python train.py --num_hidden_layers=13 --hidden_size=192 --num_attention_heads=9 --num_key_value_heads=9 --head_dim=32 --intermediate_size=512 --vocab_size=4096 --hidden_act="swiglu" --norm="rmsnorm" --norm_place="pre" --norm_eps=1e-05 --positions="rope" --rope_theta=5550.0 --rope_fraction=1.0 --qk_norm=false --attn_scale=0.177 --bias="qkv" --tie_word_embeddings=false --parallel_block=true --init="normal" --init_std_qkv=0.0592 --init_std_o=0.0116 --init_std_up=0.0592 --init_std_down=0.0116 --init_out_by_depth=true --init_mimetic=0.7 --optimizer="adam_variant" --learning_rate=0.00147 --beta1=0.9 --weight_decay=0.1 --lr_head=0.00471 --max_grad_norm=1.0 --warmup_steps=389 --schedule="wsd" --decay_fraction=1.0 --decay_shape="pow" --final_lr_fraction=0.0 --batch_tokens=16384 --max_seq_len=2048 --doc_mask=true --train_tokens=142000000 --max_steps=8667 --dataset="wikipedia_en"
MLP neurons of a small language model. Each row is named by its layer, matrix (gate and up: input weights) and neuron, and shows model dimensions 0-127. Each number is 128 + 24 x the weight over its row's rms, rounded and kept within 0 to 255. Numbers have three digits each. A neuron's up and down rows have the sign that makes its largest values positive.
After each neuron's rows, "fires in" lists the words (lower case) most often at its 100 highest values on Wikipedia text that the model never trained on; "fires on" lists the tokens most often at its 100 highest values on Wikipedia text that the model never trained on.

L5.gate177:111125117149152185121141131140136135129151149122154110141089130134187095119175131139155110117138107085163185147125110159109131112124155133125185126113138132091149171126128161148164139129138104133154107143134163143135129132138113186133152105135164147137156141140120147143182142134107127174130134149165095130125124131114119156133107123139132148108099131117140159122092115113150140090090
L5.up177:118109109157157208116120133181093107106071085074137148128158123112132115150155087125114103134120137159114193125168103155148131148116105161120119145165130116132156155136138116135133157107139149132131104104070170128139132106079101113136137095113103173117123100148156112138125120138124146177166168172145135162139117138138142177115150157169154121151103166138131126137126149133143086112125
fires in: "an", "more", "animator", "its", "and"
fires on: " an", " more", " Its", " and", " less"

L10.gate500:072162136175180167141118143158128152138078137151146121122096093120143148127141118149147127145139135081134157142117126131086138151137123125160144173119113167155138130167127116132167136095116149065111141105142088163114152111122117108076100126116157142122113122104150162116117117176086122136153156135134094159135130130153134106107141121088151142077123146109131148106097127101123144141140
L10.up500:112182133127134133097124092107138156137130137170139119164134158107108105148118136142182128135132151129094080133126169111172150154140161129164100102137115137121131136107123130115177111177133104087108068175129151129147164162175149141104156122133102158158133098105089124154175153115138132136135143139146109098164093149105109136097108135099150130151144189133145113123128172144147091153127
fires in: "an"
fires on: " an", "b"

L7.gate349:104136163114086130088090141093156095146143118129161140142123121119122085125164137155119172129105155148129131164173103113134154152134132109126148105059114166113124128107107150125107147078094114129111132144103150120118097108114135107124134133127129152151119103129100152091138083137109114166132104142137144127081080144142090141115137113113110145116107146137110082183130152163105132149186
L7.up349:116098124100134152091109161167176071127129158109115134098134109157131095103115111151125138091107111117130149108103158109128115111135109127163131117106082088101121136191125129149153139096170137111127162145159162124151079156109130113170156113163099113116088144100101113139133091149152099119119142098128127117112116152085130124146128136122165151074135144135121121154155117099156167104102
fires in: "may", "april", "march", "september", "day"
fires on: " May", " April", " March", " Day", " September", " November"

L2.gate415:108143137131148172145133107102106112145135139126171107193102147103164105094107146092141158181117116127126119113129145083103146154075119136137119155134125128120129137116075142109148131127134120124117138135162135166124133213128121121124169111132141126150144150146174114119117170163117088103163088082110109144139181108143115148167137176121119138137133126138117107090097169142113109130141
L2.up415:108135111140141147085137114106131122114119113142121155129113117098161110144164078138136141188142103193137114127116104125093081092140109108140144169122115082121123131104165158176121152133133126105140129130098118185141137178132150119100110125117135147108134092163152131138120101123124111133183142109148109123137137145082117113153076142129135124153139108119089131141107157107159150161078
fires in: "often", "however", "therefore", "t", "currently"
fires on: "ently", "fore", " often", "ually", "'t", " However"

L3.gate383:087114115094095109133096127124153128142142145158145136123114139109183133109133123076171143112120147144151132143091177140139151128096107083105147151088092157118149129081086119167106136122115082114158142149215118128121092114142127131140161108157177164102129135133118111128071179128144126091163131128121114126136160163111116140153122137089163149107119126150128136147098102144127129116154
L3.up383:151129119172109094133117133114147114111151139134097085127153115179121117105153101108134101146125106148120176153125103128124148121079134101167133171156119090124172150108119125103138155149155135142127135117163160134113138124092136068128082092117121125113165151096142094091143143169111143117150134128117129138134133114177123126151128144118110131176107147160148095090086119102133130115064
fires in: "not", "take", "without", "t", "took", "never"
fires on: " not", " take", "'t", " without", " took", " never"

L8.gate15:150112161090179128105111122095124124153103123168117139157115126121158150123127121133123112102151168115133155122062124193133104115110122110102150156126137054128151160121096119112102119080126086069155146123154145148129162151184160139140142114152143130113143170131145133069177144137145122130153159166154122105107146126113140131124130128130113147081168124106114152140127176123126121126118
L8.up15:107114135141109176153140155139074144137132133173129171146203155107149116132114122107118131148134124104129168118146079134117117152116105148132116158112159086138116128124133086172153121125107154187125186130118117157151143169098111166118123134162138130135094069136055104143123102123147130122118156149147108146133125144093156119109145129137135143146088099142154164117099154131144142111141
fires in: "and", "or"
fires on: " and", " or"

L2.gate96:100128104142176105115111125127096161167125130131140139114131163166097138140146156139139157137114164122099126115144143168094121157172119114135136133138151129152157106121124098101150150111134131121103144135119141131144083167150099144128140153162111083167132119082133093097108156139117103115112134080164122117133126149101176133142152144163102101145110109091128104144077157087161120151150
L2.up96:114141146070173137134140117135167106109155115135102153119095119128122140143140092155088166124117119138094095139099129131166126115110162112119151099107169161117122146122141100111138115097131110122130094120149152109111124082162149087133149105141092083125141129189137135142065095118090116145157140201114120144091107122147106121150099134137167124155128149119121157126107131118130172154140
fires in: "october", "september", "1946", "2006", "2007", "2004"
fires on: "200", " October", " September", " 194", "196"

L2.gate117:135126141152166186151160137161089132117112095168120118162096087133161142143108165117127127130117095083116126120136130140112096140133160124115115115101114087143117130132144156141151121149115113093122125136139116150195136159170156159111124115153133112141157170162138121117125144169107137148141112130162099079145128169134141153140129150128133115140093154129160120162126140129170156115179
L2.up117:119152125167126130119107106150087089109133104120113158102127138109097111124158136102101118109137144112129134124122123134165136121075146104105091161136099135135107111176138095119142130152119147129176184151167130103064137160153098135112120111103094130115149097151120166169101135118138132131092179123119141133122128101139122149096166148118127136149138124114131151151097120101141178134143
fires in: "an", "analysis"
fires on: " an", " An"

L8.gate66:182129131107106121120143086138133116143103147204103114097141122097164122127095147105146132098107133110134165151165161127064131137124125144137153124164113111124115160155100085113103146110119102094129142133141147135129125169154111129164128096200126162123146135143132144109136155132157091141162148144180151097145125194104123141146169109163072139109122141092138151158103151145125149131123
L8.up66:154101167058124154140139140115116110138134134141157122134127104115123153111121125117122093150098163128114105119101116124180137100107129160109093131096111110118124125122130116154134178117174170112098154129131128144150121129117112091164135082096158116140095103106142090141157156122131148121173143198069140151119128143118134089106141145058107133124100099146108136135133128142120121090157
fires in: "out", "over", "after", "away", "off", "or"
fires on: " over", " out", " After", " off", " away", " or"

L8.gate39:108113101162118141127108098118138113119123147119119121112115132161113113118126098129116119116091123138114140138167117127151117130126128142118106124120116157119106110111100146105159116144087124095109114131163137070132088143139171083110134124127079092127096146163070152101101087156144101137109080150142141092101143157137129163103109181128134124178154088138132124131099105162154086129179
L8.up39:137136082152125178137113116135090139113085155176117142081185107180085084155157119172100141093136124133105103130123157142132093125143122139089116161114125110138111121124144156121136103150134082086104136144166146098151100122145160141153099092122108083122115100150136106121143085126137132125102131131151171114125080144127114125107173142147094126132144156133144129119114120175170153159140
fires in: "april", "march", "may", "july", "september", "november"
fires on: " April", " May", " March", " July", " September"

L2.gate434:124113121168170167117157138145156147121112125171172140126109109099108158119172137144124123130101141075092120100112106139081120128156140140121160174163073175139115148147097145147131091140088123114163148137198139144116132139133132117078155107119143144160140174122120128124122170162119104130134124111157106119160107168097089155107138151115139110150128163141081135143153103114139146144139
L2.up434:131083135129131191157157116121158151107084119174164140128132084078130150137155135122115105097135108066112145131094146141106143173108128124100160154144089182134138165138138146170140134143091154086116119116157121132129126114134155147110138112113110162130157150152107180135120163131127110132141124135118151150153099127130134121084126147120148113137134153158085106118117133103181159123130
fires in: "an"
fires on: " an", " An"

L7.gate151:088145165162103147144143150126087137066084124049138125115157118102128149135126126121156107101136108155143141088134107122100160158113129117127129162117123139140121135187123154122151160131109114165112102118133107145132101124143102149115128115141115144138132146134146102136168146125140084092165142101179129188138180117085140095108126124168139134130124097121120131076117140123148162136115
L7.up151:167187134142134123156125110144147148137132107126176169115124105089139130121141152112099105164135086077091113172161113102099092133102137069130124147115111121157150130155111105107123156167111125118171085111135109079135110103126142090077161071146141126137128117136088141183122103133129104109139097125123147122132152122119127141123125081111136131119157146108117128144102121146121125111138
fires in: "but", "however", "and", "though"
fires on: " but", " However", " and", " however", " though"

L2.gate281:113139175155163127106174141136151168112097110176174139128160120106096130126140102189144143091113153102111129156092140102128137180113089078122106126136113145105094096155114091206151136186143132183147138139155107127115140147134137108145110125166123141167130087159115122100098118152144082127130137174116144156156143084159117110163148173143150118131151108157096073128129128111149133119128
L2.up281:128135127127153140119108143117158145078099130161136178116132117128131147121063125128104126147133078096100116127152127140155119179154150096068170133148107171120119150132141111155089118174136138151173137135170149140140135122078132134130128109117160149157121157088156135149099107076111126131135111111150098139139096177092091131108107153139168124113141147143092113154147090102122175127161
fires in: "an", "animator", "philadelphia"
fires on: " an", " An", " Phil"

L3.gate111:153116124097165175123095114145123135108115136149120143130107143175138108164123103112132119134150096113133140113174156099144155127156147154090162119124133132161188108125102193102131116107140118117117130082160115167113137188108134136121140129136146091126166150136117146108145116143095130136148098141091096133127138101138096186143131145109092099108144077100109131160125125136132102083130
L3.up111:155084145122141159157120113111115118147127113164120090134116138104130117142149130117152159108143167161131138146146219120121114126121106092097136141097145174144110119133101132138157118134085112099161144120165097170095129128130133087130159103133139144165118138119143145144147105134102132115139112188135133058112167092166151119123097146115118141118091125159122107116098149111132112105140
fires in: "up", "down", "upper"
fires on: " up", " down", " Up"

L2.gate471:121094086055132114099102109099135151152160138122082145117158166160090086116138120120150102089136165113095124124110150132132095102136140137084123102129143148121182091140114092158152122151146123083130153132132151142123156114160117134105146116132137118181105124144169099126136129120131167180133133114144111104146127115104168134173097140116118110132115157168116139121148107130121155106170
L2.up471:133165096114091101149112129151136133155099100124116125139151109120162108120110157168112125130124100142142141105096143114108090123131144094134104137093165114094142098124130126130164131152115127137125182127163145096150115113124137097135127157067124090092070118127165118149104129130104120105105075131134093151071152137128164109184145122073113152127119103113102092101127141104133134138139
fires in: "date", "source", "title", "fra", "receive", "subject"
fires on: "ource", " rece", "ject", " Date", " title", " FRA"

L3.gate207:145141138097091079124101137138113109079134083127134110191142127163096156124116107124163108142127091075151139114100109105114098159109100121126096135095143123151125153077118144084134122136143114091141091175109127146144152108098104117145132142150170141126162130125144156121148177142117144160098121112130145135146127096140114165108111137157130106141088115134124148107145089108109143174109
L3.up207:072117125130140127099113148145128127151120153121137143163127145129169113124110143126128120151125133139133159113117129153145124147108130087127207136105083146150087125154096137166154127127149120133157100116096103103125115146100163148118129150095092146142149125128115122174162070136119123184137112167168114184112166153121100132164125093111110107140158132155103133090056144107140154103145
fires in: "new", "kennedy", "refuses"
fires on: " New", " Ret", " Kenn", " ref", " Comm", " whe"

L5.gate132:152111141159093112113100148161151170141109117127149100134157134172119126197125134121118121173127164137112154134088143153117155148067158120145124135125112091132122157102101111126146136117141128121105103131128126121113172158130145098153137125164131116175106158180169074098113123111142124104134146089104173101131124122101093133143142108115135125107155104119073158134131164116140117128119
L5.up132:149144126115057131133184138125103120110133154128154143136133121116134134138120123139126113160125099148134137157157134092153106133111150089145151157174131086091120146183075097160113168111098065148140081139109152156141098111136149148146144099155128107125134125151098128152103134120145113152108133090158111125073118099141129099114112113115150124119097151132153095146141118143142110097134
fires in: "however", "but", "so", "because", "software"
fires on: " However", " but", " so", " because", " expl"

L5.gate318:170102130139118108101082106119167116194141167113101108141141148096154150104131108124162118145118140132114114120098111085151093158133110068120124127175139127121131103094122127115160132112112102127148125125199154155126135136110117146102147125113152171124143155145113109133157089116094139091128154140155092131097153100167166164100156126120125150093106144083135076186110138144122114137177
L5.up318:110107121098142141133119122117136082147150139175129069148153134147112111167133160136104096120158132148146125169117125123124195127175092164110152118145108122116162133130102150152097175129077147164171119148128141164135120120119141117108143143114164139111119136100130128118085142156096133135169126122111111121121124154107160109156110155135104190143097120155140116165143155138104078095120
fires in: "up", "out", "named", "upper", "shift"
fires on: " up", " out", "sh", "ift", " king", " named"

L3.gate511:131156121150127099139111103104154114119111176115137153134125185125166116113094118092179141147131098159143104095143103124083150094098098150104135115117105066086118134138120097130123165118135098142113137128147123130116134162114140135154121113145127137107159154176079120108139108148098110098131118110158154116149162151139156138165105141124118118106133130154119111092099159104114126103116
L3.up511:111137109140164144112133108112144149148081157085156091110134128107086158087157109128180125119120131150127138179138157128105123117095144123111124180153133104149060170118143144136145122122153107120153118140150140158116128141108142132109114130095074181141154109150131131119143101146126132122122122094085123133154125099093127121128127113126134150184133124149106125099114092084156122080109
fires in: "not", "however", "noted"
fires on: " not", " However", " however"